Weights of a small transformer language model: 2 heads of 64, 6.78M parameters.
MLP neurons of a small language model. Each row is named by its layer, matrix (gate and up: input weights) and neuron, and shows model dimensions 96-159. Each number is 128 + 32 x the weight over its row's rms, rounded and kept within 0 to 255. A neuron's up and down rows have the sign that makes its largest values positive.
Before each neuron's rows, "fires after" lists the tokens most often just before its 100 highest values on Wikipedia text that the model never trained on.

fires after: "ap", " U", "c", "ist", "m", "ol"
L3.gate183 [ 79 159 100 142 154  97 100 134 160  82 119 103 131 165  88  79  95 196 172 150 155 137 146 157 121  74  76 149 145 102 111 114 114 176  88 113  87 153 136 131 125 155 184 132 146 175 107 117 163  74 147  61 118 145 177  92 112 172 139 141 157 149 133 141]
L3.up183 [ 72 183 101 160 146 126 120  83 128 106  85  96 140 177 135  95 132 134 148 107 207 152 165 170 134 143 102  95 136 138 119 134 110 123  67  82 159 174 151  94 124 120 108 136 165 114 122 158 158  70 138 127 115 124 110 132 158 148 104 179 194 136 139 116]

fires after: "c", "if", "s", "f", "ab", " s"
L9.gate188 [131 215 112 130 110 178 134 142 149 177  91 114  78 116 135  40 179 185 154 169 134 179 135 149 144 140 121 114 155  98 118  88  69 100 167 151 122 121 119 104 191 184  58 227 166  76 171  95 129  51 164 112 122 155 120 134 128 145 136 137 171 128 142 125]
L9.up188 [214 179 164 122 100  90 109 129 179  96 127 125 137 120  94 151  83 104 157 102 151  63 115 173 127 126 123 104 134 126 117 133 111 218 142 149  70 133 169 111 117 138 106 163  54 100 148 169 120 137 146 123 132 146 134 134 118 100 102  83  96  70 179 106]

fires after: "b", "on", "u", "in", "os", "ell"
L8.gate196 [112  78  58 142 121  93  65 183 121 152  69 110 127 157 120  92 153 127 132 179 109 135 123 177 102 144 168 102 193 130  99 138 140 171 163 149 181  80 121 129 114 125 125  77 189 105 183 130 145 152 104 168 115  93 117 111 115 140  66 116 127 144 126 117]
L8.up196 [176 140 133 193 102 141 114 151 103 135 101  97  76 113 113  92 164  63 147 130  83 183 112 166 115 153 112  87 161 139 238  94 119 116 184  98 151  78 117 161 193 130 120 186 151 166 137 119 111 128 162 116 131 126 176  98 117 160 101 117 129 163 115 155]

fires after: "f", " A", "p", " f", "al", "g"
L12.gate430 [132 103 148 131  53 122 124 180 112  82 140  88 111 109  86 191 139 137 107  95 148 168 164 105 171 143 204 153 147 143 161 142 182 121 152 118 136 165 108 146  98 124 155 117 105 115 162 120  52 168 110 116 106  72 101 173 103  93 174 162 106 131 112 149]
L12.up430 [168 106 129  77 128 157 132  88 106  84 170 133 144  97 138 169 110 135 100 130 200 167 144 111 117  96 172 105 167  77 140 108 134 132 118  71 156 192 188 102 144 128 170  88 159 142 138 149 126 197 186 144 105 151 103 150 135 184 102 138 154 157 142 143]

fires after: "as", "od", "y", " for", "an"
L7.gate159 [ 79 126 139 171 123 169 141 116  94 119 127 204 113 108 106 162 153 208 107 146 149 153 138 131 124 115 114  88 125 123 155 123 157 145 130 139 146 152 150 113  84 145 120 152 143  80 177 178 106 168 119  85 112 127 122 132  74 112 181 114 155 177 110 119]
L7.up159 [135 150 146 129 138 114 169 151 114 149 177 122 115 100 135 103 117  80  94 112 217 118  78  96 175 137 134 122  60 115 134 130 120 115  89 114 137 145  92  73 108  56 147 155 151 133 230 134 156 134 168 158 121  94 166 141 106 127 145 152  94 126  90 141]

fires after: " t", " pro", " ", " T", "b"
L19.gate201 [137 137 140  84 104 157 102 152  82 151 116 122 119 132 152 111 123 162 150 129 136 112 133 145 117 117 169 111  93 107 179 116 116 112 161 101 131 112 184 112 124 138 127 171 160  96 103 159 149 131  99  88 148 186  66 103 130 135 185 142 189 104 141  99]
L19.up201 [ 96 155 129 118 183  56 161 104 101  88 121 149 103 128 119 132 166 121 185 120 173  93 114 161 163 112 176 114 122 134 103 131 172 115 129 163 210 167 134 134 126 143 110  91  71 169 101  78 186 181 128  93 185 177 137  91 117 165 129  88 144 102 149 126]

fires after: " t", " ", " K", " A", " T"
L9.gate131 [127 148 158 104 123 106 147  55 149 162  90 176 125 119 186 143 120  92  82 146 165 115 108 158 144 149 132 165 100 170 145 140  94 120 142 127 168 110  83 112 115 103  98 161  96 121 119 158 109 139 137  99 128 116 123 130 138 146 120 211 141 152 110 198]
L9.up131 [ 66  90 134  98 127 161 175  94 136 101 147 152 150 149 118 116 102 117 107 161 106 157 147 142 177 116 117 172 171  70 103 125 108 159 126 175 138 151 141 110  70 216 119 139 114 124 117  85 164 123 144 167  74  93 143  83 154 126  84  88 175 127 129 121]

fires after: " w", " W", " m", " c", " D", "in"
L9.gate443 [104 110 180 118 156 140 139 144  92 133 129 105 120 123  84 125  78 121 165 149  73  93 147 169 134 100  86 168 159 154 132 133 171 108 118 131 163  87 162 140 134 191 124 188 156 174  86 119 238 101  99 115 145 171 160 100 134 116  68  71  86 113 146 171]
L9.up443 [117 104 163 128  87 165 131 148  55  91 109 155  93  98 135 122 106 102 123 143 166  99 101 148 196  61  94 132 126 129 142 124  94  49 101 129  95  78 133 140 138 127 154 125 113 158 156 115 170 114 118 135 129 148 131 113 134 131  92  88 158 163 109  78]

fires after: " c", " m", " C", " k", "e", " K"
L8.gate191 [162 116 144 164 128  70 163 112  81 120 102  80  55 116  96 127  79 190 141 110 137 160 152 179 114 140 162 171 123 164 121 127 114  81 139 100 123  92 140 161 114  99  76  99 113 134 123 153 172 136 119 112 142 142 131 100 110 173 108  72 136 147 133  75]
L8.up191 [128 165 175 124 105 122  85 127 112  90 101 137 122 138 112 113  80 148 137  94 165  54 143 147 115 146 143 201 136 112 143 131 140  89 108 111  95 162 133  93 149  88  72 103 183 134  95 116 184 120  71 134 132 136  93 111 134 178  76  91 165 146 120  96]

fires after: " S", "g", "s", "op", "ar", "r"
L8.gate245 [148 141 126  72 135 118 130 142 139 136 126 137  74 157 177  74 135 133 130 167 131  75 125 151 178 104 144 149 147  82 142  72 114 119 167  92 136 158 148 180 152  99 151 156 136 106 135 153 187 149 157  99 154  92 164  41 103  93  66 173 121  98 196 131]
L8.up245 [110 116 244 160  89 102 108 145 126  78 119 176 112 152 178  64 106 147 121 149  78 132 102 138 157 149  85 157 102 104 173 144 140 126 150 173 136 148 103 177 106 101 138 139 157 121 146 107 117 145 112 135 194  93 178 122 165 157 215 117 157 114 118  73]

fires after: "in", "am", "b", "im", "c", "ain"
L10.gate260 [111 113 136 150 179 108 148  99 134 161 103 129 113 147 133 159 112 147 121 161 138 124 183 125 134 150 144 122 150 167 135 191 141  54 104 171 114 112 121 124 119 136  57 108  97 111 150 139  90 155 162  74 103 117  68 211 158 120  65  31 110  99 102 123]
L10.up260 [153 151 121 129 142 123 149 178 122 165 103 108 128 150 104 131 103 128 147  96 138 117 156  93 133 124 152 192 102 142 113 117 113 129 118 128 156 174 134  71 183 122 147 186 127 124  86 184 124 103 104 162  97 104  85 142 111 144  98 131 189 149 142 125]

fires after: " c", " m", " A", "d", "on"
L5.gate112 [142  92 172 155 137 158 153  78  95 138  69 104  95 130 152  89  90 160 162  96 137 171 115 123 116  89 141 119 194 178 183 141 126  88 160 148 125 109 206 164 119 122 136 139  87 165 139 148 174 170 150 122 158 171 138  96 105 137  86 145 158 146 140 125]
L5.up112 [152 150 182  96 143 125 125  83 130 108 144 148 135 107 155 144 154 123  79 124 111 185 142 158 139 124 133  89 166 185 144 144 134 117 108 129  92  96 142 117 117 165 149 170 105 130 122 151 175 177  97 135 143 168 140 100  79 176  37 109 175 113  95 156]

fires after: "p", "ab", " p", " l", "ar", " P"
L5.gate142 [101 122 146 213 133 149  79 113 117 104 166 121 113 133 145 166 113  85 157 119 168  40 145  94 119 120 132  98 128 109 181 119  97 197 130 161  98 129 134 139 134 132 134 151 179 161 109 192 157 119 105 153 128 136 127 119 178 116 115 109 117 183 135  88]
L5.up142 [168 139 128 177  81 101 149 172 119 105 108  92  55 116 133 130  92  63 128 124 153 101 142 146 145 137 141  95 105 132 141 108 181 151 167 112 126  99 133 108 166  90  41  95  97 144 103 182 181  90  49 149  94  83 126 122  72 130 174 109  99 158 137 102]

fires after: "an", "g", "in", "°", "ld", " St"
L8.gate352 [154 106  73 137 103 104 106 118 115 172 147  84 105 115 112  83 116 158 165 149 146 129  88 148 129 124 122 117 205 124 130 167 148 149 135 144 134 118 121 147 117 171 175 144  65 204 136 141 123 163 128 153 137 105 112 115 175  78 117 136 112 177  85 128]
L8.up352 [178 224 111 174  95 108 126  89 188 140  83  79  91  96 141  92  74 125 142 136 173 111 178 133 115 149 141 128 152  97 195 156  53 165 159 127 131 130 133 103 153 149 126 138 124 114  96 154 189 156 108 155 150  96 103 101 102 104  84 115 152 159  64 117]

fires after: " w", " W", "at", " A", "o", "re"
L4.gate298 [104  57 192 111 156 154 115 125 139 108 112 106  58 162 152 116 152 104 131 125  76 151  88 119 110  59  91 138 122  94 158  83 125 148 116 129  89 140 205 165 140  81 140 122 138  81 110 115 167 112  99 111  97  89 137 157 144 123 114  91 118 173 140 121]
L4.up298 [ 68 137 118  86 107 134  88 135  74 129  97  64 163 157 133 165 108 108 120  41  97 136 110 121 101 119  90 144  97 141 164  80 184 117 102 128  90 128 147 179 140 160 145 116 137  73 124 157 144 118 103 115 101  71 165 138  96  62  82 115 122 119 128 158]

fires after: " v", " pro", "ar", " an", " is", " V"
L15.gate44 [155 173 157 162 113 145 140 143  70 102 110 138 131 151 144  74 110 188 114 148 123 111 120 106 132 129 118  85 113 168 177 126 124  80 145 121  54 164 122  93 103  91 168 112 158 127 144 102 189 136 140 153  90 128 145 146 103 122  66 151  80  76 145 148]
L15.up44 [179 154 154 156 128 174 125 177  88 101  83  93 150 138 136 132 121 173  65 140 131 134 128 194 137 105  99  63 174 136 160 127 172 114 112 141 138 118 102 145 108 142 164 125 171 181 116 108 144 150 120  82 107 140 116  92 136 153 136  65 138 106 107  89]

fires after: "im", " c", "ul", "c", "re", " C"
L2.gate398 [127 114 105 204 147 105 155 123 142 126 173 107  87 145 131 110 121 126 131 132 167 208  97 147 116 135  73 173 143 119 116 186 177  94 146 165  87 157 186 162 105 128  84 178 113 170 136 152 159 119 164 149 130  94 145 137 114 136 187  77  45 119 104 154]
L2.up398 [180 121  62  97 168 100 241 101 106 139  77 167 160 164 168 139 181  91 104 145 164 122 108  94  89 125 174 118  82  94 106 144 146 108 109 183 111 141  98  77 159 120 104 117 114 110  89 203 138  89 113  90  71 138  63 101 140 147 125  97 197 158 124 150]

fires after: "e", "ur", "th", "t", " B", "ver"
L8.gate164 [122 108 105 138 154 157 161 172 190 108 145 113 121 173 119 122 198 145  89 168 130 199 147  88 121 187 171 143 128  76  62 128 112 157  72 144 125 135 173 136 100 141  62 173 166 116 150 134 101  86 134 164 189 153 123  96 111 117 160 112 171 157  85 128]
L8.up164 [151 143 166 188 142 106 134 255 160 153 206 100 141 180 107 124 123 134 116  75  77 152 112 118 125 163 171 122 134 121 147 155 122 144  93 100 136 128  61 126 113 145  74 131 131 175 108 114 126 116 150 116 112  66 103  81 138  78 110  99  60  76 127  94]

fires after: "el", "o", "qu", " N", "n"
L8.gate162 [ 87 137 167 181 205 120 146 101 135 134 157 160 144 115 141 105 107 101 131  74 125  95 164 124  65 142 144 116 111 165 199 171 112 121 172 210 109 129 132 138 173 128 103  72 144 107 163 128 152 146 105 188 142 125 119 114 140 165  79 122 125 149 145 167]
L8.up162 [152 169 134 112 142 127  70 176 132 199 133 117 106 149 190 135 163 154 130  75 112  89 156  92 125 138  94 124 184  98 140 157 119 127 145 127 105 124 120 102 106 171 139 116 113 153 121 154  90 167  94 137 138 121 155 130 184 139 168  96 140 176  78 132]

fires after: "p", " w", "n", "c", "qu", "l"
L4.gate63 [101  71 115 138 173 127 110  87 112 173 163 132 168 107  89 138 148 153 219  91  65  85 173 162  91 119 174 104 143 110 146  87 125 123  78 144 120 142 166 140 137 179 107  98 185 121 156 165 105 156 142 109 130 166 152 174  60 130  85 110 129 139 172  76]
L4.up63 [121 112  93 120 149 109  95 158  81 185 121 143 153 124 194 144 121 141 155  75 113  83 150 162 143 119 108 127 136 144 132 119 170 170 116 143 117 179 203 108 182 111 122 120 130  99 108 192 141 191 126 128 119 140 128 202 115 173 154 141  92 143 104 120]

fires after: " b", " B", "b", " on", "er", "t"
L15.gate353 [108 158 126 134 114 112 134 124 142  64 159 169 128 170 120  77  91 108 149 116  91 120 121 145  93 134 158 148 159 132 151 170 113 177  81  85  81 151 174 107 147 108  76 109 189 121  99 153  69 130 158 139 138 120 165 126 131 140 106 126 155 103 154 140]
L15.up353 [180 144  51 154  41 161 126  69 161 124 179 186 109 105 131 117 158 155 142 154 144 122 129 160 103 145 109 113 138 118 112 134  84 146  95 140 163 135 138  92 141 144 107 114 164 111 104  94 124 148 140 141 154 149 132 136  76 121 145 124 127  79 167 139]

fires after: " re", "od", "pp", "r", "id", "or"
L14.gate138 [123  58 172 141 149  98 158 169 110 137 126  86 116  86  91  87 150 123  72 162 130 120 182 131 153 136 145  89 120  68 128  88 110 139 123 146 163 168 135 124 137 219 192 121  95  96  88 139 120  69 112  92  91  90 113 147 131  69  96 163 135 118 151  56]
L14.up138 [144 134  81  74 101 175 163 101 117  58 139 145 166 107 140 185 176 123 118 136 128 179 143 186 162 117  88  99 141 104 173  92 136 115  98 100 131  95 181 129  74 124 121 172 156 103 131 154 152 117 177  87 152 112 171 137  96 129 158 153 104 137 113 192]

fires after: "er", "ol", "ut", "ber", "on", "it"
L2.gate90 [121 105 105  68  76 153 117 187 141 155 170  76 126 126 147 164 153 182 155 159 119 151 185  77 123 166 103  75 156  95 166 136 120  98  78  82 109 122  98 154 167 128 117 106 114  93 113  97 124 159 127 149 168  78 119 159 138 122 101  84 119 122 121 149]
L2.up90 [105 124  88 101  39 115 146 175 135 169  82  97 118 150 131 150 102 164  88 132  83 165 216 120 162 190 119 127 124 130 129  67  88  71 144 108 116 105  80 135 161 125 181  60 117 121 134 158 161 165  86 156 153 134 101 172  93  66 109 136 136 148 132 116]

fires after: "ur", "e", "2", " B", "o"
L9.gate343 [132 180 112 101 145 148 152 128 171 121  64 165 124 168 101 138 163 116  70 113 123 133 112 122 172 165 166 109 107 129  97 144 151 211 143 107 109 102 108 115 100 199  73 109 119 178 113 142  75 131  91 152 148 133 130 122 152 132 130 153 160  90 103 185]
L9.up343 [100  85 129 139 142  93 156 138 143 117 175 111  94 175 134  93 151 148  72 122 163 110 198  95 120 154 141 125 130  94 124 154 170 163 137 161 125  77 152  72 171  96  76  88 103 149  94 140 128  79 158 164 111  77 170 155 164  76 129 102 111  64 135  93]

fires after: " comp", " res", " p", "p", " cl", " th"
L9.gate233 [121 152 176 106  89 121 169 142 176 118  97 174 140 176 127 141 123 190 156 158 152 160  96 165 174 162 122 136  70 130 118 134 109 130 138 156 161  80 106 150 137 126  98 146 182 144  92 148 136  81  86 167 147 144 115 131 152 143 210 147 126 122 167 163]
L9.up233 [123 148  71 160 186 126 141  57 111 105 145 111 185 128 108 146 145 138 107 222 111 150  89  86 165 126 109 131  51 137 159  94  69 204 113 144 151  85  98 130 123 169 174 167 119 157 168 157 149 102 140 125  78  88 126 114 114 190 112 113 164 224 128 180]

fires after: " t", "an", "v", " were", " not"
L10.gate148 [ 81 176 169 112 161 149 135 133  87 112 133 163 196 150 168 117 172 118 143  64 115 106 114 148 136 136  82  91 110 106 187  20 168  97 141 141 132 115 133  91 103 113 115 108  97 140 160 120  81 111 114 157 176  98 101 155 145 109 151  83 127 101 161  95]
L10.up148 [128 153 136 110 125 135 126  86 101 116 164 109 125 104 134 157 133 107 110 133 128 152 137 137 175  57 126 104 114  94 185  97 141  88 147 205 194  97 150  57 173 124 155 122 112 140 114 128 157 115 139  66 145 120 143 103 108 117 104 187 220  96 145 157]

fires after: " re", " Re", "o", " I", " R"
L12.gate132 [ 99 123 127 129 126 124 147 110  83 123  88 110 152 175 131 103  84 103 120 167 132 127 186 120 129 153 138 131  56 117 128  78  77 118 144 153  91 130 100 104  38 104 177 114 121 159 151 100 155 132 105  75 151  85 173 130  97 156 108 103 190 158 116  67]
L12.up132 [119 165 141 113 156 145 150 156 106 127  87  77 125 125 131 129 104 104 187 136 151 126 140  49 188 162 120 149 107 163 105 138 115 139  82 104 106 115 126 151 113 154 118  91  91 146 173  51 138 150 124 165 171 139 122 111  47 168 143 124  86 112 131  88]

fires after: "as", "m", "her", "od", "b", "se"
L5.gate77 [138 117 123 114 110 141 128 134  83 120 155 102 126 104 115  54  58 159 159 193  99 134 123 148 115 127 132  79 107 134 189 131 131 136  51 161 129 129  98 158  85 106 112 121 160 120 193 137  90  78 107 113 118 134  81  69 147 180 190  80 155 143 144 139]
L5.up77 [164  89 153  76  67  98 179 145 162 120 168 136 134 118 153 157 123 106  84 147 182 119 134  60 135 104 149 135  93 107 135  41 123 131 116 150 147 102 112 129  88 146 117 148 132 183 183 108 108 112 148 120 100 140 182 161 103  92  93 133 116 110 136 157]

fires after: "n", "b", " B", "l", "th", "s"
L9.gate269 [ 78 113 170 127 147 115 126  89 165 122 155 146 154 124 174 116  87  56 164   7  81 112  78 132 106 131 149 165 152 112 111 140 101 129 115  96 177 101 156  95 101 179 127 149 167 161 127 149  95 177 150 121 114 112 183 122  99  98 131 129 136  77 171 159]
L9.up269 [ 97 119 110 124 129  86 146  38 122 164 142 110 167 123 205 131 103 147 113 119 127 119 137 175 116 128 137  66 111  82 109 174 108  85 138 171 142 146 109  95 122 123 113 121 125 163 156 128 104 178 115 118 144 131 123 111 135  86 159 178 139 104 137 126]

fires after: "g", " his", "s", " f", "im", " h"
L12.gate135 [ 93 119 115 112 111 153  92 143 175  58 106 125 154 149  69 111 119 131 116 114 112 121 197 100 145 162  53  71  91 116 134 114 136 155 174 172 158 122 129 122 109 162 131 152 176  97 131 114  83 108 102 138 141  99  98 201 110 132 165 144 143 148 162 160]
L12.up135 [160 103 132  48 143 134 104 136 138  30 116  97 173 117  71 122 156  92 100  99 159 161 154 108 141 144  97  73 125  94 126 139 139 157 187 144 167 146 142 169 138 100 153 122 157 140 113 151  89 140  90 171 122 117 131 160  94 141 123 119 191 186 169 138]

fires after: "us", "ath", "g", "es", "oun", "in"
L9.gate277 [103 174 121 194  99 150 134 175 132 188 155  89 114 103 106 143  84 145 147 120 132 162 121 129  89 181 149  97 178 146 173 170  91 111 112 153 153  43  91 112 207 175 111 144 165 116 102 202 119 164 148 172 133 123 114 136 101 112 106  91  93 178  68 142]
L9.up277 [153 143  89 167  91 117 119 139 124 130  85 116 162  60 103  85  99 114  89 178 128 145 129 190 105 146 169 139 156 146 165 144 139 150 111 144 154 121  74 140  99 186 111  60 161  75 187 148 127 149 143 101 163  81  62 105  80 101 165 100 159 139 167 169]

fires after: "v", "c", " v", "ar", "er"
L15.gate72 [137 192 155 128  98 137 145 130  53 116 125  89 114 175 150 123  93 213 114 154 123 135 173 115  77 105 139  40 137 135 123 101 103 177 160 104  80 145 143 112 140 121 149 158 196 132 160 137 148  69 128 183 106  93 107 167 119 146 100 151 181 150  92 148]
L15.up72 [111 124 163 101  93 130 153  84 116 137 176  89 133 122  97 171  89 179 110 114 167  70 120 132 150 114 144  80 116 172  69 153 128 116  70  93 140  69 127 108 123 121 118 136 108 148  87  81  93 138 193 121  81 217 162 119 120 143 108 105 170 116  56 174]

fires after: " th", " s", " S", "p", "s", "h"
L16.gate15 [143 172 169 137 107 130 150 109 164 142 133 136 103  94 137 138 162 125 123 105 193 123 125 101 165 165  99 140 178 130 166 155 166 184 132 119 123  66  52 134  75 128 136 135  79 159 143 185 142 221 105 100 113 179 168 100 132 128 186 136 117 182 146 176]
L16.up15 [164 105 160 122 211 105 106 141 116 104 162 148 113  92 101 146 127  95 134 143 140 130 186 157 134 132 145 118 121  98 250 179  98 121 184 105 107  54 127 131 122  95 125 156 171 132  97  94 116 105 155 114 164 198 198 118 172  82  81 100  84 173  97 141]

fires after: " ", " d", "ab"
L19.gate361 [107 145 148  91 178 144 116 136 119 143 121 123  67 138 143 148 121 166 113 186  89 200 127 129  95 145 114  94  93 151 162  79 189 123 170 126 109  54 153 102  78 131  74 155  98  76 119 173 113 132 172 106 123  97  96 139 118 134 164  70 118  98  88 174]
L19.up361 [100 110 125 158 174 103 132 191 116 126 144 164 142 179 117 134 160 170  97  47 112 163 119  92 196  92 159 111 161 121  92 143  88 100 182 134 152 145 146  95  79 136 141 112  50 185 113 133 137 128 120 125 134 114 136  81 134 134 108  74 130 119 159 138]

fires after: " T", " t", " A", " th"
L3.gate29 [185 132 118 134 211 177 180 109 160 165  94 124 147 163 172 140 131  76 145 168 134 164  79 199 144 100 163 109 136 144 119  93  89 122 123 120 187 131 144 126 139  77 113 140  74 169  97 153 101 108 166 108 118 114 153 195 140  81 104 185 130 100 141 172]
L3.up29 [106 106 135 108  92 158 131 113 145 181 123 189 120  99 154 108 142 141  59 112 112 119 145 114 147  75 134 116 130 106 126  84  72 154 128 102 135 135 134 115 135 154 114 138 164  81 119 103  65 114 119 113 116 103  96  26 102  97 182 128 124 109 102 101]

fires after: "ce", "ap", "m", "e", "U"
L5.gate387 [ 55 140  82 119  92  87  98 170 108 149 101 106 138 156 128 151 114 138 102 134 152  97 127 148 111  99 112 152 118 129  99 172 125 119  98 145 149 112 113 139 154 159 205 112 152 154 187 133 167  89 149 106 118 183 137 136 111  80  84 137 179 182 155 106]
L5.up387 [139 195 167 129 106  79 162 137 111 131 123 118 150 133  96 101 148 152  65 100 134  95  97 129 144 183 111 135 130 120  91 157 158 125  85 124 156 114 103  29 126 126 123 112 145 161 110 132 123 102 158 111 118 146 130  67 119 132 101 146 170 101 131 139]

fires after: "re", " P", "p", "in", " comp", " In"
L5.gate264 [181 179 155 138 164  87  69 164 163 151 132 138 112 153 136 144 122 164  73 115 126 156 128 142 120 150  97 101 138 129 103 144 112 151 122 137 175 114 131 106 146  66 111 133 197 187 105 119 129 119 104 133 108 131 116 135 103 161  85 158 192 168  89 152]
L5.up264 [112 190 145 106 134 102 131 106 152 106 171 121 118  75 135 153 108 132  15  91 112 190  36 184 200 125 133 117  99 127 106 157 121 223  76 146 117 151 109 123 129 164 154 143  91 148 150 106  97  79 123 144 143 157 132 136  93 161  98 150 175 144 153 126]

fires after: "al", "u", "f", "ab", "ic", "ist"
L3.gate227 [101 179  52 165 238 108 150 159 144 132 100 156  89 129 135 122 128 136 108 170 163 158 105 114  95 151 135 129 133 140  79  72 147 127 132 158  86 106 197 133 108 130  87 120  96 133 176 129 108 132  97 127  79 110 109 125 111 155 155 144  91 103 164 154]
L3.up227 [ 99 150 107 162 216  34  88 160  95 140 117 137 140 158 117 146  94 181 106 163 172 131 128 124 106 148 121 141 124 149 100  99 134 142 148 152 134 119 119 122  87 150 107  94 100 123 158 129 141 145  78 140  80  59  87 103 119 140 147 111  72 135 138 136]

fires after: "s", " g", "age", "es", " S"
L9.gate161 [147  94 148  94 112 107 113 102 116 127 169 123  65 106 128 166 209 157 158 112 224  84  40 126  94 144 165 159 141 119 172  93 116 111 131 153 119  93  99 119 145  84 140 158 127 164 110 159 121 154 126 104 113 139 160 119 128 101 199 191 103 141 159 198]
L9.up161 [131 112 183 162  70 125  72 165  99  88 183 117  92 107 146 188 145 106 139 132 149 147 115  91 165 159 101 151 107 148 110  96 133 190 166 145  56 146 102 151 187  87 140 101 113 112 108 138 142  52 142 105 203 162 186 138 151 192 136 191 105 151 117 138]

fires after: " m", " a", "f", " A", " M", "man"
L2.gate16 [169  82  99 117 126 149 111 186 140  71 141 100  98 146  81 121 174 127 130  95 146 150 125 131 118 171 156 144  67 128 149 172  71  90  91 146 145 129  73 127 129 167  92 100  73 128 141  83 105 155 102 184 103 101 126 133 128 165 116 120 146  99 132 152]
L2.up16 [122  76  81 110 136 137 137  98 154  67 113 153 146 138 129 100 117 126 167 115 173 133 154 140 156  88 114 153 151 134 102 142  82 205 141  82 118  86 140 114 102 118 106 140 144 127  85 138  89 180 169  88 107 116 127 221 154 168 134 133 180  97 155 138]

fires after: "re", "o", "ro", "t", "es"
L10.gate112 [ 87 110  75 153 151 148  91 128 131  98 140 129 184 165 126 124 140 175 125 114  72 129 100 125  94 205 120 104 112 120 133 108 151 105  76 100 117 107 174 139 114 156 150 125 124 119 152 179 119 131  80 144  91  95 121 126 123  87 143 113  99 170 147 152]
L10.up112 [ 79  97  76 173 128 140  95  93  91  79 173 160 194 185  94 107 104 113  88 127 116 134 126  98  91 157 140 121  87 102 100 117 178 103  89 127 143 140 143 171 131 162 154  83 101 113 197 125  81 131  85 120 182 146 126 121  94 116 152 112 112 125 115 147]

fires after: "er", "ru", "ul", " H", "ol"
L3.gate114 [ 87  90  97  94 103 118 126 136  95 139 120 134 134  98 116 104 138 106 173 148  77 103 186 111 144 147 102  83 147  97 166 110  96 161  19 136 140 148 107 185 141 109 116 207 135 121 152 104  96 116 178 190 122 111 153 118  76  87 125 138  38 113 118 140]
L3.up114 [ 93 140 118 171  85 153 113 159 128 109  70  95 148 130 182 152 107  84 176 124  91 153 193 102 181 146  70 104 170 119 163 155  81 151  83 152  92 179 123 146 153 103 143 188 137  95 157 101 130 149 124 183 195  89 169 114 111  79 153 132  61 137  92 126]

fires after: " a", " A", "v", "ro", " R", "o"
L15.gate175 [102 130 138 182 178 151  99  57 102 187  77 105 140 184  92 139 144 148 126 126 145 212 126 151  91 142 129 131 120 128 165 157 140 144 103 139 126 130 149 164 166 134 132 135 146 122  90 143 174 117 134  66 119 113 142 179 137 137 116 170 171  91 112 108]
L15.up175 [ 70 102 132 141 104 181 113 138 103  84 124 113 141 175 109  99  41 159  85 105 152 101 109 144 104 146 132 165  37  98 171 128 138 108 122 121 138 121 169 138 160 166 134  69 107 103 100 117 131 130 113 150 130 131 106 117 122  91 127 173  82 122 139 102]

fires after: "is", "ar", "s", "u", "t", "ot"
L5.gate64 [112 224 173 155 157 123 146 194 177 132 120 123  42  85 192 108 118 155 137  98 142 124 138 169 150 157  85 195 117  84 121  99 193 104 203 124 163 187 153 145 150 190  64 181 125 149 115  72 102 103 186 103 124  63 143  69 124 147 120 109 136 146 179 128]
L5.up64 [102 122 120 183 114 163 145  70 160 118 129 114 111 139 158 134  96 110 199 179  68 135 111 145 121 137  96  66 158 141 120 171 140 150 122 107 132 132 100 166 142 140  65 144 139 180 195 119 146  64 142 174 140 121 182 188 100 110 145 149  76 125 124  83]

fires after: " a", " d", " D", " A"
L15.gate288 [112 152 137 120 115  98 101 188  89 138 109 125 141 155  99 134 199 117  87 132 156 100 170 131 108 141 169 141 110 168 131 163  40  97 142  89 111 126 134 112 139 158 176 138 131 102 118  78 170 123 133 110 171 118 126 183 140 103 124 153  67 159 124 155]
L15.up288 [101 188 105 113  75  63 143 163 108 101 167 119 114 170 164 190 176 105 159 100 192 126 136 136 169 168 120  94 106 146 131 180 116 143 119 102  82 162 148 137 127 182 117 107 141 170 165 125 168 124 141 145 159 111 128 140 117  94 153 132 103 112 121 118]